MLP neurons of a small language model. Each row is named by its layer, matrix (gate and up: input weights) and neuron, and shows model dimensions 506-569. Each number is 50 + 12 x the weight over its row's rms, rounded and kept within 0 to 99. A neuron's up and down rows have the sign that makes its largest values positive.
A block is one neuron, or neurons of one layer that tend to fire together. Before each block is what it responds to, as a language model described it from the Wikipedia text at the highest values.

Lead-in to media titles
L10.gate472:45 48 47 51 59 73 41 45 51 71 47 43 41 37 52 40 49 40 28 48 44 52 38 42 53 36 50 25 65 62 42 41 34 59 41 65 55 52 56 53 46 57 72 43 60 42 49 37 41 31 65 49 42 37 52 32 50 42 52 52 68 38 45 47
L10.up472:51 43 23 34 75 66 60 30 54 54 63 47 57 53 56 34 54 73 52 56 37 56 40 47 33 39 52 64 37 57 28 30 56 58 67 60 59 52 41 64 39 40 78 52 40 43 33 47 50 55 67 55 48 82 47 83 61 63 48 54 54 58 46 55
L10.gate819:55 64 68 35 47 65 46 32 72 37 59 32 51 26 43 61 40 41 49 44 44 51 38 42 56 54 41 58 78 51 43 65 61 44 69 55 77 37 56 58 52 46 45 31 47 40 25 55 50 54 32 55 27 45 34 54 60 41 47 30 49 50 39 43
L10.up819:51 46 53 47 47 48 47 39 73 39 27 63 67 31 76 55 60 45 38 25 35 43 36 37 44 72 37 74 44 65 47 49 59 62 47 58 61 53 45 41 45 42 42 50 37 53 53 73 65 54 53 43 31 33 26 55 41 65 59 35 30 46 24 42
L10.gate1354:57 48 46 42 78 64 69 55 43 58 54 50 48 42 48 47 52 53 31 52 40 35 60 40 46 29 47 53 42 73 45 59 53 42 32 61 43 48 66 40 63 34 55 38 48 45 38 49 62 38 68 25 76 67 75 41 61 71 50 28 46 59 53 47
L10.up1354:59 38 56 48 50 28 33 43 53 40 44 53 45 68 34 31 17 39 40 59 63 44 38 41 58 64 60 41 46 43 52 43 77 61 46 37 38 58 72 57 28 58 41 52 29 57 69 46 57 44 47 47 54 43 58 45 62 70 52 47 66 45 46 61
L10.gate1692:37 56 41 48 48 53 55 45 73 48 42 41 49 44 59 49 38 36 62 30 66 79 51 53 49 50 39 57 52 74 23 48 51 48 41 62 41 38 23 75 57 59 55 48 54 50 47 65 57 72 52 35 55 68 48 30 49 49 51 45 17 29 42 44
L10.up1692:43 58 35 56 46 36 39 48 75 49 43 41 41 58 60 26 66 47 69 53 54 60 66 45 39 23 66 19 69 75 79 40 56 55 38 66 48 51 49 64 77 67 59 40 59 56 66 48 60 59 39 25 55 75 64 56 52 65 66 34 37 56 68 47

Person-description continuations
L3.gate765:55 40 46 50 34 33 52 48 67 45 39 54 42 45 35 49 59 47 64 41 69 43 45 52 61 45 40 55 45 51 64 49 31 46 73 20 42 53 78 72 41 40 53 35 69 46 29 12 42 40 49 60 61 66 33 51 50 54 61 46 41 61 71 36
L3.up765:49 46 57 50 52 80 41 47 27 50 50 47 53 48 61 65 33 64 56 48 69 36 37 29 53 64 52 65 51 52 50 66 63 45 53 42 43 55 45 81 89 77 51 64 48 45 40 38 46 46 66 45 53 48 59 42 30 46 47 39 59 45 41 56

Structured data cell boundaries
L10.gate113:56 62 42 82 65 33 41 55 53 63 55 37 68 57 59 69 46 36 47 81 58 46 56 38 68 57 45 67 47 60 46 50 44 37 54 65 38 60 63 42 36 64 63 50 64 66 47 96 58 34 63 53 45 34 50 57 38 44 57 29 58 44 74 45
L10.up113:47 48 59 48 33 55 59 55 64 65 52 32 49 50 62 41 53 61 39 47 42 57 72 28 44 41 68 36 39 33 57 56 44 55 59 33 56 37 55 48 56 57 37 62 45 53 61 56 32 26 49 74 39 48 51 50 39 53 48 55 36 48 19 59
L10.gate512:62 55 48 46 49 24 60 55 45 66 49 45 39 48 49 63 57 39 38 51 46 63 49 52 59 62 61 53 72 36 69 26 75 42 63 38 34 55 55 47 47 74 59 51 38 55 46 44 53 52 39 55 50 34 45 51 36 67 41 50 65 50 51 44
L10.up512:62 44 53 54 50 52 27 57 39 43 40 49 45 34 54 41 49 55 35 44 78 51 56 48 50 40 51 42 49 56 75 33 63 47 55 64 42 28 52 38 46 49 43 63 62 44 57 27 50 62 59 37 45 48 46 36 56 57 46 67 32 45 50 50
L10.gate527:57 57 67 60 33 69 41 45 26 56 26 38 54 41 55 55 44 49 50 55 56 34 56 66 46 48 53 37 73 47 69 42 55 48 29 59 56 61 46 55 47 31 60 54 49 54 52 65 32 26 18 50 26 36 64 62 59 51 53 48 60 41 46 52
L10.up527:65 62 49 42 30 60 70 63 54 54 34 56 21 37 61 60 40 68 50 41 64 42 49 44 40 57 61 41 71 50 43 42 83 66 35 45 43 55 40 51 34 54 39 34 65 31 62 61 68 60 66 44 56 42 55 64 50 41 36 22 56 60 55 40
L10.gate1397:51 37 46 63 55 43 52 41 58 55 60 37 40 67 35 58 75 55 45 74 47 47 59 46 69 30 50 50 60 38 42 54 49 42 33 54 42 68 53 63 46 71 49 53 46 43 61 48 55 63 51 65 55 50 53 54 42 58 61 57 55 61 46 67
L10.up1397:65 28 54 50 51 74 44 64 42 85 38 42 20 45 40 55 43 56 38 53 21 56 66 39 49 45 52 34 66 77 50 30 30 54 54 44 39 55 48 21 36 57 60 63 65 69 62 55 43 44 61 41 49 35 38 54 59 29 41 32 27 55 69 52

Sports results and careers
L9.gate191:19 69 68 42 71 66 54 50 46 56 38 45 73 47 54 33 49 54 64 59 57 55 32 48 54 31 42 49 53 68 58 33 43 54 53 43 40 37 69 60 62 46 47 65 31 59 72 46 50 57 67 55 44 56 42 44 21 51 72 36 35 57 47 16
L9.up191:65 73 60 55 64 53 37 48 63 45 58 43 37 40 71 39 28 45 55 46 38 37 53 71 36 28 41 51 25 58 50 77 48 79 67 47 50 38 36 62 59 57 49 56 52 69 63 34 41 34 33 53 36 55 42 45 65 67 35 58 66 40 34 44
L9.gate209:57 38 68 53 71 52 73 49 29 51 46 46 46 48 29 64 34 49 37 71 47 35 58 38 28 32 56 48 54 58 69 37 51 50 54 45 56 57 49 61 44 51 66 47 47 56 47 46 60 47 57 64 34 56 50 35 67 43 51 44 62 54 56 33
L9.up209:34 44 34 45 50 58 46 46 80 34 47 54 45 46 74 50 49 34 48 43 50 51 39 40 60 45 53 64 38 42 60 58 44 51 57 45 66 60 38 46 40 56 44 45 53 52 63 34 45 40 61 75 68 33 66 43 41 43 50 36 66 46 43 23
L9.gate274:59 70 48 52 46 56 50 61 39 52 43 73 48 32 53 37 48 61 60 47 42 60 61 44 51 62 70 28 51 50 53 49 70 72 56 53 51 44 59 63 33 46 62 40 46 55 59 49 49 34 36 24 50 49 48 33 40 54 59 62 60 44 44 47
L9.up274:51 33 53 52 40 73 41 49 32 61 49 40 46 35 56 44 60 54 73 54 39 50 50 47 51 55 29 44 67 53 68 63 54 72 37 58 39 53 34 27 60 64 58 52 54 60 65 30 61 43 47 53 61 48 70 47 40 54 58 34 69 54 44 34
L9.gate446:37 71 32 40 38 58 53 66 48 56 46 58 47 33 21 57 48 50 63 66 33 34 50 53 29 57 62 46 58 61 56 52 73 62 71 44 41 41 69 59 41 59 59 49 43 50 60 77 43 67 40 53 40 53 35 44 70 36 43 41 60 58 47 49
L9.up446:44 57 70 70 66 47 44 57 39 49 36 60 65 41 17 44 32 54 46 59 44 56 35 62 31 51 83 64 35 47 47 53 82 58 67 55 53 47 70 41 46 44 70 55 55 49 65 48 33 60 35 62 45 46 33 47 51 38 52 56 59 54 43 42
L9.gate457:56 57 44 52 33 75 57 75 43 38 56 54 67 43 44 57 58 61 49 66 43 53 38 56 43 41 59 32 47 62 72 49 48 71 69 74 69 75 53 47 39 68 35 38 52 53 54 41 60 50 45 52 22 38 41 56 44 46 46 61 58 66 41 18
L9.up457:49 33 40 62 50 58 69 48 47 69 41 60 62 47 59 45 56 71 65 66 57 55 70 55 75 43 48 37 49 46 45 42 39 53 54 65 57 69 69 16 40 78 52 67 45 55 63 51 31 58 66 30 43 54 42 53 51 58 76 51 59 48 55 38
L9.gate463:52 57 61 39 34 56 58 68 42 66 30 41 29 55 57 51 58 66 36 63 44 46 66 45 47 55 48 54 55 39 47 60 59 56 65 56 51 68 61 53 40 50 76 32 51 74 48 30 48 58 49 57 47 29 51 48 42 49 68 26 48 48 35 56
L9.up463:74 33 51 45 40 37 71 42 57 38 42 30 68 49 38 35 70 34 60 55 73 44 66 53 43 47 34 56 36 65 59 60 55 57 57 37 62 40 48 75 59 54 38 52 38 49 61 57 46 54 57 83 40 62 42 57 55 60 75 69 46 70 41 48
L9.gate478:72 50 56 35 59 57 46 63 43 61 36 65 43 51 44 49 40 45 47 49 45 37 35 37 40 43 71 78 63 58 32 38 48 63 45 37 41 21 29 49 43 51 46 44 49 47 61 59 56 40 62 68 55 41 40 44 42 29 44 42 47 47 24 56
L9.up478:45 69 41 48 55 62 48 40 34 57 59 25 66 67 62 40 38 52 62 51 33 57 72 49 48 44 32 43 53 40 29 36 41 55 57 50 57 64 49 52 35 42 41 41 62 33 42 71 56 42 65 59 50 52 29 63 44 65 47 64 57 25 65 36
L9.gate663:58 46 65 37 20 42 64 56 52 63 64 45 54 32 35 48 57 55 59 66 66 53 46 47 62 43 38 49 40 41 58 63 55 60 62 49 65 28 62 51 75 43 42 67 69 49 52 27 64 28 51 69 28 42 43 46 38 43 49 62 50 50 63 57
L9.up663:45 37 73 45 45 39 48 50 40 70 62 61 42 50 69 47 57 55 70 49 48 62 63 51 50 63 47 53 64 50 63 49 24 29 61 48 67 61 49 62 60 50 60 60 37 62 61 58 74 29 59 46 36 29 48 68 40 40 36 41 50 74 69 36
L9.gate711:69 50 56 62 51 50 31 55 30 68 25 61 74 35 42 53 49 45 67 59 55 49 63 50 29 49 54 64 29 38 44 49 54 49 43 60 61 30 65 14 51 49 46 56 55 49 55 31 57 29 43 68 50 54 61 69 42 53 58 55 58 39 29 49
L9.up711:52 40 32 41 46 57 49 40 33 41 44 58 59 39 51 35 31 73 72 60 32 42 72 41 41 48 42 55 43 50 51 44 59 55 54 53 55 37 62 54 62 59 51 65 34 51 86 40 31 66 43 68 67 61 55 59 57 38 66 45 49 44 28 52
L9.gate757:73 45 41 44 49 61 55 65 58 58 54 83 63 54 35 46 30 67 39 72 43 73 48 41 33 34 71 45 70 53 53 45 52 43 78 47 38 60 61 37 47 43 60 60 65 56 66 53 33 57 60 39 37 66 51 47 58 55 58 50 42 35 42 65
L9.up757:48 67 38 60 50 34 65 38 48 39 27 53 35 32 43 53 54 39 55 72 18 44 43 57 37 59 53 40 55 40 47 35 53 30 41 58 61 61 46 43 38 57 43 51 47 35 70 50 58 43 52 51 50 73 39 50 46 58 49 42 32 75 73 52
L9.gate845:45 66 46 43 44 38 34 55 63 61 43 82 52 32 44 65 31 69 45 37 43 41 46 44 57 50 32 28 36 48 24 39 42 47 57 44 68 51 57 43 40 52 18 23 12 32 46 58 59 53 57 28 42 43 48 41 54 51 71 45 48 61 52 57
L9.up845:46 54 62 64 46 35 55 75 41 39 41 35 58 56 56 36 31 71 40 41 41 13 55 41 54 45 41 51 40 47 39 79 38 65 38 53 46 35 42 67 60 40 61 66 71 61 43 47 57 53 35 50 48 76 41 44 52 38 35 49 62 43 50 43
L9.gate1148:21 46 52 67 36 30 50 57 50 63 40 53 57 42 65 53 53 63 35 57 62 37 52 55 53 50 58 48 51 50 41 41 48 50 51 45 55 75 43 61 65 50 52 61 51 20 43 28 61 29 36 27 69 65 53 55 51 41 64 26 55 61 55 46
L9.up1148:54 24 60 50 38 48 39 54 41 56 57 61 60 47 48 57 65 46 38 47 66 21 42 41 33 52 44 45 32 26 30 62 57 61 59 34 41 52 45 45 62 44 64 49 41 34 40 56 45 53 52 42 41 51 44 45 45 25 49 37 58 60 60 61
L9.gate1252:53 44 24 54 51 34 76 37 42 61 61 53 52 20 67 66 39 55 49 63 54 37 65 60 32 57 48 44 46 46 72 51 37 49 62 39 65 71 50 67 39 65 62 56 49 54 36 52 29 43 34 37 29 40 27 45 35 59 52 32 58 63 39 80
L9.up1252:66 43 30 49 39 62 38 58 36 69 34 48 45 56 44 43 47 42 54 48 41 52 55 31 43 50 41 44 41 59 56 53 56 56 43 61 37 45 50 34 42 36 44 41 58 45 70 69 54 54 47 48 52 55 62 50 48 83 49 31 37 70 45 57
L9.gate1361:46 43 40 42 31 41 57 74 45 53 47 56 35 39 54 40 49 27 59 44 53 39 66 51 46 48 54 35 48 32 64 65 26 57 38 66 44 45 29 37 42 51 50 48 51 54 57 51 53 46 37 50 49 49 67 43 32 26 61 52 42 54 43 52
L9.up1361:57 46 65 51 30 65 22 56 51 39 53 60 60 45 50 48 53 59 51 47 62 44 49 38 60 33 54 41 66 60 29 46 61 44 64 33 57 64 66 56 51 44 51 64 57 57 46 52 36 54 57 33 34 41 58 71 32 61 38 63 66 47 66 50
L9.gate1508:56 35 47 45 44 59 43 48 70 23 50 62 41 33 49 57 50 54 59 56 49 26 62 25 45 64 56 52 29 47 51 32 60 71 58 77 66 50 46 49 68 61 48 47 54 44 41 67 25 47 56 50 68 58 37 48 25 56 39 44 74 50 45 35
L9.up1508:57 51 60 50 57 35 57 71 48 50 69 44 37 50 36 47 37 39 74 67 56 51 48 32 55 54 26 39 40 49 39 38 55 42 79 79 38 43 59 73 50 43 59 38 42 41 40 66 54 69 53 68 72 58 65 52 44 49 57 68 77 37 59 57
L9.gate1637:43 57 44 66 58 58 81 28 52 36 30 40 44 36 21 69 91 34 47 85 57 72 59 54 25 48 36 58 50 44 43 55 73 65 66 42 72 72 37 47 54 65 73 57 58 60 64 59 52 39 45 50 50 71 66 65 42 36 66 12 49 30 47 60
L9.up1637:52 21 39 37 53 53 60 39 46 73 47 57 38 52 39 49 58 47 51 49 43 55 73 58 46 48 44 36 56 68 48 51 56 23 47 43 49 44 42 59 43 40 47 32 65 46 30 59 68 45 42 40 32 44 54 48 22 54 27 88 40 70 37 50

Definitional article after is/was
L3.gate615:58 71 47 48 25 25 59 84 67 44 48 46 56 19 39 81 48 40 48 40 61 41 60 49 45 58 62 48 40 54 52 62 64 38 39 33 36 35 48 57 67 42 51 60 50 44 61 43 42 42 40 52 47 63 49 66 45 60 53 41 50 51 41 48
L3.up615:35 61 41 71 46 67 47 48 48 54 59 48 66 65 52 61 57 43 44 48 59 61 35 54 70 65 31 45 49 27 54 36 66 33 74 30 38 33 56 67 43 46 67 51 58 37 28 40 59 60 50 39 67 55 33 50 57 46 70 48 47 43 58 50